Part of a small language model's weights.
Size: 15 layers, width 192, vocabulary 602, 6.85M parameters.
Architecture: learned positions, tied embeddings, normalized queries and keys.
Training: a variant of Muon for these matrices, 259M tokens, 7908 steps.
MLP neurons of a small language model. Each row is named by its layer, matrix (up: input weights) and neuron, and shows model dimensions 64-191. Each number is 200 + 30 x the weight over its row's rms, rounded and kept within 0 to 999.
After each neuron's rows, "fires on" lists the tokens most often at its 100 highest values on Wikipedia text that the model never trained on.

L2.up135,204,176,211,161,169,242,192,210,203,206,246,230,190,203,196,218,241,128,204,239,188,234,206,224,166,171,204,183,189,204,202,196,210,215,200,162,224,237,203,180,142,230,191,165,162,254,182,256,216,238,177,186,220,197,176,167,240,183,152,204,207,153,185,187,169,191,244,255,155,188,232,146,159,240,163,193,173,181,220,165,202,199,239,140,166,205,202,200,216,173,169,176,238,238,241,170,152,208,195,215,185,198,219,188,168,283,221,173,173,207,198,202,153,201,221,185,210,263,227,186,204,249,197,177,171,225,231,210
fires on: ": ", "of ", "T"

L4.up385,199,232,238,230,219,193,255,210,181,172,243,133,193,179,211,240,184,232,169,217,214,203,195,249,215,195,192,218,223,146,222,167,212,208,180,224,197,197,212,153,194,170,188,209,228,156,227,225,195,203,177,215,162,215,168,243,174,176,166,211,207,215,202,169,200,170,239,244,191,223,165,241,238,219,213,153,247,203,171,164,241,243,203,229,178,174,186,229,162,229,183,257,195,223,163,163,201,154,223,155,215,214,233,246,224,152,177,186,185,210,212,161,186,197,204,203,175,145,184,161,157,203,261,183,288,181,228,209
fires on: "for", "an ", "is", " ", "\" ", "h "

L8.up472,236,244,207,197,163,173,193,226,202,217,156,193,221,208,241,216,185,161,136,209,208,217,181,274,259,187,152,238,185,228,171,231,183,226,213,180,187,235,206,198,188,204,254,186,201,191,252,215,189,173,199,221,175,214,199,180,208,161,149,216,186,198,181,207,200,131,181,188,176,252,260,221,241,243,230,208,231,186,212,252,181,201,226,224,245,179,245,242,201,213,160,181,188,185,88,211,160,174,204,219,176,208,194,224,215,208,203,202,241,241,208,226,237,221,198,195,193,199,215,169,145,190,174,188,236,186,204,181
fires on: "al", "im", "am", "af"

L9.up456,223,206,193,222,201,188,190,196,214,186,226,253,239,189,157,199,175,196,191,258,176,171,202,161,201,219,170,189,215,202,196,217,198,191,225,207,234,185,240,222,268,213,174,212,186,172,155,200,177,207,217,238,176,207,218,202,218,234,244,216,237,166,205,169,211,247,203,199,174,183,198,221,215,208,206,169,219,213,233,176,180,208,179,164,165,179,209,173,214,204,206,172,201,239,171,227,209,182,216,260,216,189,216,198,274,227,244,279,262,242,196,191,227,189,194,241,158,188,200,222,173,205,207,201,213,205,259,255
fires on: "ed ", "er ", "ted ", "um ", "m"

L8.up560,223,233,174,185,216,200,143,216,231,182,211,158,217,214,170,201,219,146,196,179,192,212,199,174,180,213,186,207,184,255,147,159,145,259,202,242,233,167,261,229,175,172,159,179,239,217,174,207,215,150,210,176,184,189,217,208,177,178,222,198,178,167,233,175,216,237,231,209,201,205,211,198,213,171,186,109,179,189,230,192,189,148,226,199,178,207,215,211,207,182,209,210,214,194,163,202,188,202,245,246,190,159,223,207,196,167,183,204,211,167,198,195,150,209,219,189,194,200,178,201,187,208,202,222,206,187,177,234
fires on: "our", "em", "p", "it", "ep", "x"

L7.up128,184,220,161,231,174,169,154,204,191,180,222,214,236,211,204,215,161,201,244,251,193,186,219,263,216,193,223,224,233,262,225,174,213,207,213,217,222,216,267,174,217,252,170,185,166,217,188,208,170,217,193,142,131,191,202,220,184,152,227,201,239,188,155,187,216,152,186,145,193,193,174,202,165,161,197,217,211,201,202,278,189,134,229,207,208,208,182,199,192,169,194,197,225,217,168,216,128,177,171,223,172,210,196,149,250,178,178,168,216,192,213,126,235,203,194,204,216,200,195,173,177,180,205,239,176,222,194,124
fires on: "ed ", "er", "s ", "l", "e "

L4.up201,183,204,240,176,149,255,225,159,152,143,213,202,224,175,200,227,277,169,226,203,245,220,168,189,219,191,185,216,191,208,177,151,193,203,169,203,162,244,162,184,233,176,202,228,186,203,213,240,211,196,184,181,157,238,188,176,193,242,167,200,196,203,214,180,212,168,237,174,217,158,235,216,215,176,233,242,112,210,204,228,241,186,196,183,211,187,223,168,228,236,189,200,213,134,184,221,195,204,182,264,182,168,150,216,213,225,208,172,261,135,209,151,219,192,287,174,194,198,155,212,232,155,205,211,220,217,193,181
fires on: ", ", "s ", "es "

L3.up515,223,178,210,150,230,138,166,236,246,144,200,185,259,188,242,188,217,223,189,217,162,196,209,247,239,205,165,225,237,198,162,211,193,183,213,191,205,177,170,258,197,220,192,150,204,272,186,202,212,185,188,235,174,175,226,192,196,206,175,188,241,209,203,214,210,242,212,171,228,118,239,230,167,228,229,157,224,175,227,202,260,162,175,170,214,145,196,171,212,182,196,215,129,198,134,157,220,240,192,237,197,187,192,186,201,218,186,191,186,191,179,195,208,123,191,205,192,266,198,198,185,174,249,242,235,213,208,177
fires on: "ited ", "h ", "an ", " ", "ul", "t "

L6.up753,218,169,200,210,181,151,231,232,219,231,156,179,202,200,210,192,162,184,192,134,151,254,148,176,235,207,193,148,161,183,196,231,212,172,234,241,205,192,187,240,188,225,228,225,242,160,164,208,244,265,266,213,219,188,194,221,191,125,194,205,184,187,215,186,233,157,104,239,204,227,190,209,198,230,252,235,160,190,207,179,188,177,206,212,209,231,225,169,215,203,239,189,167,205,200,140,226,240,169,189,220,249,216,205,231,196,203,200,226,192,174,188,204,140,190,200,152,219,227,230,226,167,191,212,154,229,215,202
fires on: "s ", "Par", "ies ", "par", "t ", "ts "

L3.up745,206,221,203,195,178,153,192,198,159,222,225,171,183,215,237,220,168,145,235,165,140,183,211,234,160,252,170,217,206,165,175,222,180,240,223,192,144,252,223,217,152,223,179,216,197,229,243,229,173,159,259,221,189,218,192,210,194,200,173,165,242,211,224,250,258,223,222,199,191,160,210,200,193,207,218,180,158,235,176,201,176,126,180,187,176,172,241,187,187,214,159,159,162,143,241,226,177,199,242,192,226,182,207,188,210,233,225,260,157,182,215,249,190,175,196,192,201,173,187,204,205,212,181,190,236,202,240,192
fires on: "h", "il", ". ", "ed ", "wh", "c"

L11.up496,200,209,191,273,240,186,193,203,226,226,157,232,183,226,202,196,169,184,209,205,189,234,241,187,257,215,183,204,240,176,189,208,195,232,175,185,171,235,167,207,195,129,171,207,252,198,203,230,216,261,206,152,183,200,151,176,181,224,132,180,213,214,194,206,178,173,237,227,194,269,253,262,169,169,230,176,209,205,172,222,164,223,176,198,152,238,210,207,213,214,202,168,178,227,179,168,184,185,160,172,237,134,179,214,171,174,234,138,194,223,250,183,228,234,204,154,204,248,160,196,172,206,211,172,254,212,148,193
fires on: "in ", " ", "of ", "u", "n ", "er "

L7.up194,216,240,164,206,208,169,230,141,213,180,186,258,166,198,226,198,171,103,154,192,192,222,195,213,198,220,230,235,200,188,161,155,191,237,213,207,226,230,155,182,219,186,203,223,198,232,183,209,244,236,134,185,221,201,159,185,188,186,201,118,193,194,171,281,140,185,202,197,187,165,224,244,193,121,222,248,176,253,219,239,225,213,232,178,168,204,174,164,144,247,255,200,227,252,191,168,174,208,225,212,204,194,187,109,220,168,213,200,210,206,188,189,173,211,194,186,204,233,204,170,195,221,137,180,185,218,202,211
fires on: "ed ", "d", "ing ", "to ", "e ", "ate "

L2.up561,188,172,234,173,162,204,216,201,227,223,210,240,228,247,232,198,182,233,228,203,200,208,182,203,165,193,171,205,181,218,208,191,167,216,149,227,224,228,191,172,145,203,218,180,144,216,138,199,163,194,249,178,246,203,210,156,149,192,253,239,196,222,178,206,172,202,159,238,264,183,209,177,175,232,204,187,161,226,151,233,232,187,181,269,216,169,230,200,182,220,202,220,208,262,186,216,191,192,171,178,181,221,169,184,199,238,226,155,230,170,165,210,248,199,172,145,189,216,166,180,229,138,197,199,236,216,220,168
fires on: "==", "ame ", "ing ", "ud"

L3.up345,235,192,169,157,185,228,199,201,231,247,217,241,207,185,245,178,172,271,222,191,171,238,187,197,231,165,261,205,185,177,221,226,234,188,147,215,169,202,219,183,193,220,190,193,163,153,230,198,174,179,251,185,232,222,145,198,227,231,157,209,207,252,164,142,247,196,173,229,167,184,228,250,173,200,236,227,204,174,164,207,180,182,133,161,226,199,191,192,190,219,171,247,195,239,214,206,191,205,223,205,177,241,166,266,160,164,214,240,245,191,228,191,228,164,173,208,182,220,174,179,159,153,166,186,209,219,221,186
fires on: "ing ", "al ", " ", "g ", ": ", "e "

L6.up70,197,236,256,192,243,234,203,195,190,182,278,190,252,180,218,231,172,181,249,169,167,229,208,210,233,178,191,172,156,179,170,179,235,237,212,235,197,196,189,232,200,224,189,207,111,145,168,178,205,215,272,193,173,187,206,173,238,177,199,209,199,235,197,158,209,146,186,200,160,217,241,198,215,224,261,223,235,209,224,189,192,210,216,212,168,172,222,211,151,149,200,186,214,166,211,224,205,201,264,150,187,200,229,185,182,208,245,231,210,231,218,233,194,191,191,179,208,242,138,254,251,193,165,177,165,214,214,271
fires on: "ed", "pro", "es ", ", ", "e ", "to "

L3.up567,209,217,170,194,215,183,202,177,173,242,193,185,187,235,223,254,234,246,221,165,182,156,219,180,165,211,168,232,197,206,187,216,214,137,215,218,163,205,213,143,165,156,199,250,215,208,166,212,218,144,200,180,270,272,200,217,166,240,200,185,218,136,163,230,245,239,235,249,205,193,188,185,170,226,196,198,170,237,196,209,213,192,231,193,238,211,212,198,142,218,220,143,171,210,137,159,177,192,198,210,181,210,245,270,144,204,223,163,201,214,227,214,193,173,205,240,170,197,201,245,223,223,208,187,236,161,232,170
fires on: "g", "ic ", "ce ", "ist", "z", "e "

L3.up556,173,243,203,212,199,192,214,177,159,269,186,170,218,223,225,189,162,182,210,252,249,223,250,204,209,213,254,204,215,159,185,194,158,172,209,225,182,186,206,239,146,214,192,235,199,206,217,203,180,247,217,214,204,230,186,224,216,199,208,209,214,183,199,195,204,209,198,186,159,182,272,247,207,214,242,236,202,185,167,213,199,155,177,148,157,192,216,189,167,210,138,192,160,179,213,220,180,179,218,155,238,203,216,142,169,185,244,206,170,185,186,140,186,214,165,209,273,182,268,226,161,194,196,176,234,190,227,224
fires on: "th", "h", "il"

L9.up594,224,209,157,161,176,208,183,102,184,189,179,193,191,176,199,185,185,221,210,171,162,193,205,213,159,177,235,192,187,193,211,207,192,222,259,209,157,142,184,216,239,190,226,240,215,204,183,216,165,188,165,240,196,151,166,238,191,236,173,239,200,219,242,202,208,262,194,234,219,174,116,221,257,190,218,208,214,209,204,223,259,150,173,213,258,224,156,199,213,220,192,227,210,191,172,213,173,212,230,194,185,155,231,266,171,194,177,255,210,207,171,174,209,209,201,201,220,227,210,174,169,247,201,275,173,237,261,211
fires on: "l", "re", "or", "b", "em"

L3.up663,203,249,219,153,212,279,222,220,196,231,206,208,211,171,225,229,237,161,220,217,205,217,188,201,200,225,185,231,214,195,139,193,204,207,198,183,189,222,267,160,109,242,215,199,203,187,192,226,196,221,229,183,196,263,165,179,240,212,194,184,222,222,189,196,194,201,262,236,281,150,226,186,197,230,201,154,184,198,236,179,148,217,223,213,167,167,206,165,164,176,201,160,214,176,145,171,168,207,191,227,158,195,181,213,236,248,224,185,208,212,145,230,215,189,186,162,246,218,221,185,234,221,201,200,140,221,188,194
fires on: "in ", "of ", "a ", ": ", "is ", "an "

L3.up524,187,229,182,234,201,226,218,192,170,195,220,204,237,187,240,227,251,161,167,183,256,185,195,238,245,161,240,234,218,200,209,151,246,262,229,172,201,249,206,179,178,162,198,170,249,210,184,236,217,141,198,146,185,301,225,246,202,198,176,156,216,220,203,213,194,175,214,182,187,141,249,212,227,159,218,236,186,204,214,184,195,189,187,212,188,213,166,231,190,197,192,199,162,218,168,224,202,235,200,205,212,194,172,260,197,197,181,175,171,209,189,159,200,221,190,160,149,192,175,202,142,223,221,182,293,224,227,224
fires on: "for", " "

L6.up304,228,170,229,196,212,223,262,212,175,192,223,206,151,191,184,195,165,234,207,202,140,223,212,186,213,175,211,139,235,279,202,210,182,212,174,142,175,212,134,117,170,220,204,226,172,232,206,224,197,193,245,224,225,212,172,187,221,172,183,193,245,184,180,197,139,196,210,198,232,207,198,263,171,170,224,278,200,227,164,242,173,192,204,195,213,206,164,183,211,224,154,165,150,236,237,189,198,221,183,181,234,197,202,181,163,174,174,163,184,164,267,174,217,249,167,154,214,144,182,183,198,180,193,187,215,213,125,202
fires on: "u", "ar", "is", " ", "o", "ed "

L11.up257,197,171,165,159,162,173,172,220,170,248,162,240,168,211,228,205,222,232,180,263,201,199,155,239,200,208,204,190,156,244,207,175,126,236,278,180,186,109,207,220,226,191,248,204,225,187,238,191,160,214,141,190,216,167,225,209,209,207,194,217,232,168,196,213,220,238,207,207,219,133,233,197,156,176,221,200,170,170,191,198,160,215,153,191,202,207,199,182,206,181,237,214,200,168,200,204,186,167,244,233,206,211,285,208,181,187,201,255,224,186,165,189,203,219,188,226,189,211,143,194,200,239,169,231,199,190,226,218
fires on: "M", "m", "b", "l", "\" "

L2.up756,221,185,180,184,270,219,213,205,217,203,193,177,225,240,230,172,227,164,215,235,236,204,204,189,207,214,192,192,215,207,189,220,187,175,209,174,136,175,214,184,166,223,204,196,168,227,163,202,220,211,186,188,172,244,168,181,184,195,211,139,169,249,201,173,188,196,161,207,245,206,240,168,210,200,173,188,266,162,143,219,190,225,207,183,242,186,214,192,189,204,160,242,216,213,281,207,172,198,242,177,207,211,183,158,162,216,181,220,179,163,159,103,189,154,238,179,229,247,173,199,186,170,201,252,206,170,231,162
fires on: "it", "h", "its ", "and ", "us ", "en "

L3.up224,160,237,215,219,194,157,238,170,177,203,226,223,197,199,235,225,194,231,194,183,146,229,202,248,187,192,209,213,252,233,183,211,230,194,171,190,160,218,160,171,199,208,216,229,166,152,206,203,232,164,269,190,145,178,233,195,259,209,148,241,155,224,204,225,149,181,200,222,154,251,178,180,210,167,191,228,206,213,210,253,191,210,208,196,198,161,243,193,163,156,152,175,215,173,183,185,230,211,221,219,226,241,214,155,219,205,264,258,190,161,220,201,211,198,160,204,151,165,194,213,218,198,185,221,151,188,237,231
fires on: "| ", "e ", " ", "e", "es ", "A "

L4.up590,200,178,171,236,179,217,170,220,227,225,196,157,229,189,202,152,189,145,275,221,192,255,189,184,194,148,246,196,153,258,233,221,211,143,159,207,194,149,211,124,173,240,179,220,221,172,171,197,190,278,191,188,190,192,182,186,221,155,221,232,171,184,201,188,201,179,214,157,200,203,195,202,219,171,188,214,192,220,217,181,217,215,221,174,186,231,166,215,215,228,209,223,199,179,211,166,197,231,237,169,173,181,183,199,211,179,219,177,149,205,218,166,159,206,217,190,164,221,227,162,198,180,189,148,162,227,209,187
fires on: "= ", "of ", "by ", ": ", "in ", "at "

L9.up269,192,203,173,181,257,167,181,208,219,150,156,222,175,225,196,158,192,127,227,224,224,195,155,223,233,225,230,223,273,212,170,219,174,196,201,194,224,216,173,160,155,194,209,166,189,169,132,231,190,199,199,258,201,216,222,209,211,178,180,173,203,198,232,226,155,194,174,219,164,182,171,237,189,179,187,225,224,192,201,213,236,180,225,189,120,213,174,182,152,188,159,185,137,232,197,215,208,182,182,205,174,197,183,166,186,222,164,174,265,209,156,197,184,189,159,197,127,173,211,186,244,211,190,181,211,189,190,211
fires on: "in ", "ing ", "ar", "e ", "ow", "g"

L11.up430,143,181,176,229,136,194,146,190,221,192,224,248,196,234,156,177,241,193,174,170,187,153,195,200,207,209,217,191,230,218,314,257,209,202,227,231,178,206,217,228,166,221,228,185,185,161,164,106,180,211,176,216,233,161,169,173,131,192,255,170,197,226,223,189,172,255,192,169,174,224,180,133,200,174,229,226,234,207,178,237,207,172,217,269,168,202,165,170,208,252,212,187,181,171,227,173,185,230,215,189,157,204,195,218,173,217,209,203,222,272,162,207,186,170,211,192,235,212,260,172,244,185,200,229,209,192,154,207
fires on: "re", "E", "l", "c", "ess", "il"

L9.up480,214,262,204,220,151,253,147,218,230,215,209,238,219,220,141,274,183,199,236,246,223,200,212,221,158,215,179,192,199,231,195,279,205,232,226,234,229,200,152,214,191,246,214,181,187,207,213,163,207,177,215,155,179,210,226,181,180,182,222,199,189,198,188,225,169,234,219,241,185,186,200,163,242,193,192,206,151,210,193,251,178,162,203,290,221,202,109,223,215,200,192,238,150,209,187,212,240,211,178,221,239,169,238,234,245,200,177,205,170,225,208,200,208,246,175,219,218,266,221,168,283,178,193,215,213,180,202,241
fires on: "E", "n ", "le", "on ", "l"

L3.up626,183,187,166,126,203,174,182,137,256,237,210,164,177,202,168,184,172,137,176,224,204,231,202,200,251,188,223,164,193,184,185,209,165,187,250,205,178,152,245,213,210,196,162,163,239,241,216,209,228,266,180,135,215,169,166,247,187,212,210,190,222,209,220,179,220,189,162,218,241,209,159,224,193,216,223,200,190,214,184,155,179,229,203,219,197,169,200,198,218,199,187,178,206,182,222,181,196,220,152,193,254,206,179,221,244,203,139,170,163,146,210,204,220,183,163,229,193,192,253,218,230,172,166,202,203,182,206,221
fires on: "t ", "it ", " ", "out ", "ts "

L8.up134,185,245,204,215,198,142,197,226,175,151,170,219,187,167,220,174,194,201,204,245,172,215,209,188,201,223,186,218,180,251,219,140,227,172,209,173,212,227,178,230,200,211,177,180,222,203,185,164,177,180,231,172,145,141,156,274,200,202,220,153,224,208,204,201,149,190,245,209,206,222,233,206,186,185,178,234,184,157,219,269,194,190,182,120,201,191,172,211,205,188,181,236,210,245,132,209,212,197,158,160,174,193,238,177,142,244,183,167,180,203,190,203,253,240,165,200,170,181,278,183,244,176,173,227,214,210,212,168
fires on: "an ", "ac", "ed ", "er"

L9.up552,252,217,269,187,179,139,198,223,167,216,145,155,203,234,166,198,205,212,196,226,255,202,204,195,224,185,198,221,159,207,213,195,197,226,243,188,202,221,184,199,252,233,193,215,290,235,226,248,164,183,248,246,231,166,222,217,201,199,210,155,238,206,251,189,190,189,173,201,222,200,198,220,239,274,212,168,189,242,176,269,208,186,196,233,188,202,200,217,230,230,232,168,130,173,189,188,160,228,240,245,198,239,231,186,191,184,214,224,212,228,175,208,185,262,159,211,211,267,212,136,137,185,213,186,231,185,205,258
fires on: "ar", "af", "f", "al", "am", "ul"

L8.up32,169,201,168,161,191,187,197,198,213,193,194,214,140,220,203,198,207,188,166,207,194,202,183,189,136,253,220,224,197,184,224,188,189,175,249,229,159,272,134,231,250,202,205,237,220,172,166,193,234,195,216,271,191,131,162,181,133,169,163,180,256,181,176,203,158,202,218,205,212,158,202,241,223,145,237,261,249,238,201,214,285,216,175,193,209,243,138,244,170,181,212,159,178,207,219,194,209,171,262,222,200,174,218,236,165,165,184,203,205,228,213,191,163,164,193,149,191,204,159,125,162,162,255,199,214,195,220,179
fires on: "or", "l", "st", "et", "ul", "es"

L8.up209,186,245,164,180,181,176,197,188,101,196,162,208,182,164,254,205,195,176,236,212,231,161,201,190,230,215,182,178,181,205,271,169,222,234,196,132,226,199,213,211,221,236,227,219,151,233,169,183,189,213,157,178,193,144,193,212,254,219,207,209,217,206,251,222,183,276,158,154,178,192,197,175,204,231,176,244,200,227,184,154,191,159,191,141,208,168,142,166,212,168,188,209,271,253,184,162,168,197,209,202,210,197,250,179,178,204,221,202,194,198,210,226,182,193,182,168,167,213,248,181,183,227,229,223,191,217,228,195
fires on: "t ", "er", " ", "le ", "ed ", "p"

L9.up11,153,169,161,208,199,248,234,192,191,128,199,231,231,233,139,152,207,177,166,269,179,186,224,194,200,180,218,196,197,201,244,227,191,184,218,191,204,193,177,177,181,198,170,191,190,176,213,185,137,209,176,236,199,146,188,191,205,208,207,181,189,131,118,194,192,148,164,216,234,186,199,114,176,156,153,209,176,215,224,183,222,229,188,203,234,190,181,203,219,207,182,191,217,156,184,267,163,186,208,249,188,210,273,145,195,206,230,193,184,181,233,232,215,193,190,188,169,238,236,186,223,223,230,171,181,262,218,197
fires on: "t", "b", "d", "k", "ov", "ad"

L7.up400,221,193,244,154,174,198,244,180,215,235,218,210,237,134,205,176,209,213,224,201,199,211,206,148,223,216,220,253,269,179,229,229,191,211,200,164,216,238,193,193,208,232,214,228,175,190,190,163,243,200,190,212,177,214,255,190,203,275,250,190,232,204,243,193,218,166,240,194,210,223,193,171,240,262,251,157,248,222,242,96,218,178,188,205,207,206,188,161,188,180,253,123,196,219,179,250,181,197,220,232,220,189,202,216,222,174,248,228,247,220,189,195,186,220,163,201,249,186,205,176,231,215,208,208,209,165,171,246
fires on: "ed ", "ch ", "en ", "ed", "ted "

L2.up211,246,229,189,193,138,250,184,205,217,234,220,241,209,226,201,219,192,225,234,176,217,238,195,173,209,197,200,253,181,232,224,175,191,209,167,213,203,165,144,189,154,183,227,190,213,193,130,204,206,177,244,200,230,220,171,203,231,222,229,259,172,215,179,174,242,192,188,163,233,197,199,191,160,181,157,223,241,190,232,237,250,160,215,189,188,201,264,187,205,210,184,201,224,189,210,216,166,215,216,223,226,217,213,225,202,170,167,217,222,160,195,159,229,169,232,138,208,203,120,197,157,187,189,158,265,240,264,195
fires on: "e ", "ame ", "th ", "ing ", "a", ": "

L4.up124,175,184,220,188,197,189,185,177,218,217,186,162,241,207,199,210,235,163,155,178,227,183,195,223,240,200,229,174,181,179,123,184,251,179,191,190,193,215,169,196,161,154,198,142,198,203,206,221,250,199,228,226,143,189,202,215,236,241,168,203,204,201,150,203,246,203,205,212,220,206,202,213,244,211,248,238,180,206,237,180,201,146,189,228,224,152,201,174,188,212,217,233,165,181,167,172,225,146,119,191,195,182,249,182,194,216,216,148,216,205,230,184,188,179,201,169,168,196,183,231,187,140,180,223,232,235,171,217
fires on: "an ", "ian ", "s ", "h ", "es ", "ic "

L4.up294,182,242,207,167,243,220,182,217,175,253,169,199,204,240,192,214,234,223,198,153,193,196,203,177,222,181,213,182,197,219,120,214,198,186,203,203,203,135,202,153,192,153,211,165,210,185,224,191,217,225,239,133,192,227,170,191,218,207,121,217,228,196,188,244,181,177,217,239,157,144,219,195,199,173,217,199,210,181,236,229,158,225,187,176,199,166,160,193,184,182,214,221,219,174,171,206,258,218,220,227,225,166,277,172,206,152,271,210,221,211,202,148,225,145,164,211,158,205,207,246,191,196,204,201,211,205,193,239
fires on: "e ", "t ", "es ", "o ", "an ", "as "

L8.up118,174,215,192,205,231,237,170,164,193,211,211,201,163,203,197,179,290,149,199,204,193,189,214,190,196,252,234,176,220,197,168,178,200,224,172,211,194,145,170,270,198,193,218,212,237,239,226,202,214,197,221,199,167,160,198,243,196,143,179,206,203,206,194,149,211,230,153,184,204,189,226,205,218,148,194,190,233,219,223,230,217,210,178,242,208,213,197,219,222,219,146,248,224,185,192,202,247,153,212,218,285,154,211,191,192,185,155,170,204,200,195,214,180,216,194,197,168,214,139,184,200,188,180,227,195,197,175,175
fires on: "p", "m", "em", "h", "ol", "our"

L2.up193,234,174,166,167,219,215,202,222,200,195,180,195,213,248,172,188,216,226,221,222,179,144,171,233,168,194,196,198,175,230,221,194,209,184,206,231,157,180,168,204,172,211,216,272,162,203,191,208,127,159,212,226,248,202,181,227,164,178,253,176,170,244,214,225,237,181,137,198,218,217,214,204,201,179,219,220,235,187,231,227,249,172,218,163,183,156,231,187,196,187,197,216,211,170,232,198,177,182,204,194,251,160,223,173,219,244,188,180,114,194,190,195,228,194,217,226,211,178,119,175,179,231,152,190,267,217,193,196
fires on: "it", "e ", "ti", ": ", "ies ", "an"

L8.up389,169,181,173,207,206,278,257,189,175,201,210,183,199,202,157,187,200,213,231,232,211,153,217,196,203,179,160,148,237,244,198,230,242,174,227,225,237,157,185,176,185,176,218,181,163,210,191,203,210,192,252,183,233,139,191,258,174,158,199,222,205,223,237,163,250,187,217,217,228,155,183,214,187,187,232,180,207,237,151,173,237,191,191,222,180,216,200,208,168,222,171,189,173,181,246,224,155,218,185,236,302,235,216,151,173,254,146,148,172,252,205,253,183,194,178,182,141,175,172,241,238,212,215,233,188,224,152,153
fires on: "u", "er", "y ", "or", "f", "ow"

L4.up623,212,170,234,203,215,184,219,169,203,195,243,233,159,211,227,196,202,233,226,239,160,214,167,239,157,232,171,228,239,198,187,193,174,206,220,174,151,188,247,233,188,172,170,191,200,197,211,154,219,186,188,272,188,230,182,174,214,233,257,177,159,238,216,224,216,175,238,138,189,167,199,209,224,188,217,209,142,155,169,215,194,160,225,189,112,158,150,204,155,236,147,154,203,226,165,229,226,172,218,168,206,239,233,165,204,162,209,231,151,195,240,188,202,163,224,259,184,160,221,211,204,174,189,179,204,248,206,206
fires on: "ed ", "c", "ug", "ex", "ce", "om "

L3.up452,224,212,170,180,221,212,164,158,212,199,214,202,196,188,211,184,224,175,193,184,256,224,276,157,203,202,221,230,177,195,230,182,217,156,250,184,203,211,204,145,210,240,284,203,216,169,174,167,211,232,179,137,205,187,180,178,181,161,188,279,203,208,145,182,216,202,233,208,240,250,204,232,232,226,199,247,188,196,206,129,193,196,185,253,120,159,170,178,223,159,198,193,166,178,217,200,234,212,196,200,158,195,193,158,187,183,176,198,223,236,185,195,185,154,163,209,162,229,264,211,206,177,184,178,179,238,168,180
fires on: ".", "at ", "ain", "in ", "ed "

L6.up465,193,157,164,218,205,221,235,212,160,203,200,199,234,205,183,193,238,217,219,226,193,183,165,189,135,202,218,228,228,161,190,230,246,125,241,186,173,218,153,202,157,203,195,253,194,221,158,237,177,192,191,191,246,225,209,207,171,199,210,172,248,169,210,248,226,217,180,195,141,138,179,189,236,196,223,142,236,201,136,207,189,226,163,180,179,189,223,225,179,199,213,233,192,191,176,218,220,196,179,189,215,243,185,193,212,206,223,199,164,188,203,247,206,183,196,190,165,241,228,245,203,182,208,215,158,197,196,185
fires on: "ob", "g", "ce ", "an ", "ter "

L11.up15,227,230,212,205,144,193,141,144,179,170,196,195,236,264,191,238,216,160,236,158,163,235,160,218,188,231,171,224,231,194,170,210,149,269,166,209,212,140,159,283,193,187,201,167,193,222,235,184,210,197,261,161,233,226,170,239,247,215,146,205,209,209,201,201,240,206,189,176,146,221,215,236,206,177,233,180,222,183,190,206,220,227,136,167,218,165,163,205,158,215,170,158,210,212,136,191,243,210,256,220,204,169,220,193,206,223,184,182,185,200,216,233,153,203,175,183,249,252,228,226,171,172,188,222,202,159,163,225
fires on: "m", "ar", "c", "op", "ip", "p"

L7.up337,198,178,210,172,254,275,208,225,208,166,228,261,189,215,177,186,181,161,195,179,161,204,243,185,238,215,225,225,250,191,238,245,193,217,165,221,285,178,241,152,203,190,246,192,143,215,195,203,205,268,190,214,204,208,233,161,217,225,223,247,143,242,217,174,167,188,197,219,171,160,185,231,215,196,216,213,207,228,139,177,211,237,163,153,214,199,171,207,203,262,163,205,200,199,233,232,218,219,154,199,196,214,190,221,212,204,170,140,181,213,233,196,187,176,202,163,224,159,217,226,202,227,214,287,253,239,172,195
fires on: "g", "u", "ow", "our", "is", "e"

L3.up498,172,195,237,224,166,240,174,218,203,136,235,227,237,201,170,219,179,203,237,119,265,168,168,170,192,168,201,166,212,224,193,196,195,225,165,162,178,204,201,248,215,227,212,233,147,201,241,176,226,217,198,246,199,165,228,157,242,240,206,215,212,185,262,184,211,166,210,151,229,265,160,237,224,201,193,150,171,176,218,126,189,190,142,224,252,220,176,205,196,153,174,187,160,158,186,222,167,215,215,170,205,188,205,193,228,165,195,183,185,208,239,172,209,232,204,192,250,192,231,220,185,147,252,265,208,273,139,214
fires on: "s ", "ed ", " ", "a", "qu", ": "